From a checkpoint of a small transformer trained on Wikipedia.
Training: 303M tokens, 9247 steps.
MLP neurons of a small language model. Each row is named by its layer, matrix (up: input weights) and neuron, and shows model dimensions 32-159. Each number is 200 + 40 x the weight over its row's rms, rounded and kept within 0 to 999.
After each neuron's rows, "fires after" lists the tokens most often just before its 100 highest values on Wikipedia text that the model never trained on.

L4.up618,139,155,187,224,170,200,227,244,190,163,234,185,201,152,184,165,191,209,167,207,299,196,219,178,176,159,216,162,254,254,227,192,190,157,104,231,171,211,218,183,205,126,209,278,235,162,165,203,212,233,193,209,231,211,183,179,265,135,188,213,201,227,127,273,201,163,210,203,266,170,207,176,153,157,163,204,236,244,158,205,158,165,214,232,180,273,198,185,235,160,144,188,175,255,248,224,153,187,171,220,139,251,208,205,223,233,264,211,206,251,219,249,174,201,267,233,228,279,221,223,232,195,218,256,108,200,130,177
fires after: " L", " j", " pr", " v"

L9.up522,170,106,232,194,211,257,172,285,222,155,264,378,240,229,147,193,131,249,234,214,145,241,156,253,192,258,245,221,222,191,161,203,178,135,267,211,144,173,206,269,151,276,170,204,202,241,247,250,165,182,176,244,191,172,194,171,238,186,160,190,186,236,182,168,179,270,237,175,208,160,167,239,179,212,193,213,212,197,98,238,234,159,165,180,252,216,272,225,170,215,256,208,171,236,178,209,262,187,214,259,207,214,149,216,137,213,189,176,231,166,244,182,180,170,236,188,187,236,278,133,233,148,228,152,162,190,165,219
fires after: " (", " re", "-", " Sub"

L9.up464,229,250,279,119,161,256,248,245,307,217,235,183,162,159,221,200,246,134,158,217,198,229,223,220,233,170,113,196,193,189,215,203,167,250,262,152,204,194,170,200,233,189,152,199,254,217,129,176,203,151,225,273,218,166,250,254,125,181,181,280,191,194,266,143,216,184,204,110,137,162,250,167,115,262,162,207,234,139,207,200,170,208,186,201,214,224,231,122,172,209,134,207,170,165,198,225,216,219,173,139,242,225,226,234,185,192,242,152,216,209,210,181,191,155,230,135,143,266,170,254,257,169,210,173,184,207,271,215
fires after: " g", " t", " caus", " allow", " end"

L6.up323,218,233,215,155,249,227,270,208,274,228,221,210,139,182,159,219,175,202,224,200,281,152,175,261,150,175,164,228,154,194,127,227,214,214,220,258,116,241,259,154,183,185,177,273,182,180,124,270,223,304,237,241,159,149,189,285,184,182,205,180,226,154,140,257,139,218,245,228,182,206,202,97,297,221,314,192,232,186,219,214,184,231,185,199,183,166,136,211,182,195,209,231,150,168,207,204,239,227,189,222,255,185,180,218,225,219,175,164,178,205,166,261,174,155,162,178,213,258,215,171,199,160,166,217,109,133,146,177
fires after: " P", " At", " O", " I", " at"

L6.up120,153,239,183,195,273,202,137,156,169,168,230,206,237,95,230,234,167,146,264,197,195,247,198,269,211,210,176,225,155,115,253,159,204,173,170,180,221,280,232,174,145,249,145,222,203,198,166,155,177,225,186,168,239,217,157,210,247,201,227,180,184,215,204,209,192,163,169,163,223,155,102,269,160,228,205,240,232,154,137,235,221,148,202,211,220,247,202,238,227,163,199,259,213,224,178,218,215,188,200,277,246,244,159,227,114,91,190,244,234,165,194,199,238,71,221,182,195,236,229,196,119,189,221,205,220,197,219,178
fires after: " S", " H", " In", " Comm"

L8.up657,175,236,200,155,275,225,158,230,191,186,257,293,157,235,150,159,173,215,230,226,178,197,127,207,180,147,194,180,104,254,239,276,266,255,226,173,167,282,218,169,156,157,159,217,178,217,239,177,222,162,233,126,204,196,195,193,133,242,179,170,214,188,138,115,190,233,134,178,195,189,224,197,167,118,219,173,264,254,188,237,250,165,201,142,219,201,195,266,244,214,175,248,250,191,188,152,220,189,210,184,258,112,182,171,219,189,285,214,155,211,133,178,139,196,205,198,130,196,168,192,184,159,234,186,246,141,226,200
fires after: " the", " and", " as", " (", " of", "in"

L5.up193,182,289,198,141,166,236,245,170,227,189,238,217,179,174,106,201,226,248,206,194,174,191,234,151,190,237,224,184,150,233,139,237,177,160,213,182,204,201,227,278,223,159,287,200,155,222,265,264,157,238,188,203,193,127,182,196,172,208,145,139,219,179,242,180,167,195,226,210,199,198,262,238,164,148,175,126,263,199,257,163,298,240,173,162,232,234,242,175,255,223,250,128,222,139,193,236,198,179,202,210,137,192,236,221,131,187,207,243,259,231,206,247,155,161,170,224,190,222,154,223,231,117,118,252,231,194,258,165
fires after: " the", "The", " The", "re"

L4.up525,114,174,177,340,131,220,200,179,214,181,170,230,255,196,186,287,233,137,169,209,164,239,159,207,137,242,83,211,220,188,207,226,209,177,245,199,150,142,223,209,115,237,227,190,210,231,143,233,135,216,211,181,182,213,159,300,228,227,136,148,196,212,181,245,162,204,188,186,159,218,162,178,232,176,181,218,195,262,230,191,148,212,199,226,237,124,195,206,188,172,225,190,223,172,181,244,225,231,157,144,181,207,154,251,218,274,203,218,232,205,177,215,189,180,194,279,160,198,204,202,250,154,208,201,228,262,235,222
fires after: " I", "k", " K", " y", " th", "un"

L5.up546,198,169,247,180,244,76,164,230,169,199,225,127,269,276,186,129,191,228,157,191,216,153,150,206,200,203,229,180,261,237,247,254,182,217,195,174,193,173,154,188,179,188,138,197,203,273,156,280,145,204,267,173,219,194,154,137,255,189,151,271,161,204,155,202,241,192,216,254,273,169,310,264,204,145,243,152,181,202,161,218,209,196,135,203,232,236,228,202,183,203,200,162,256,227,150,148,210,145,153,221,238,232,175,214,232,258,185,154,192,221,211,243,200,233,185,242,204,191,180,158,219,244,156,232,222,105,214,177
fires after: " B", " R", "W", " Br", " r", "h"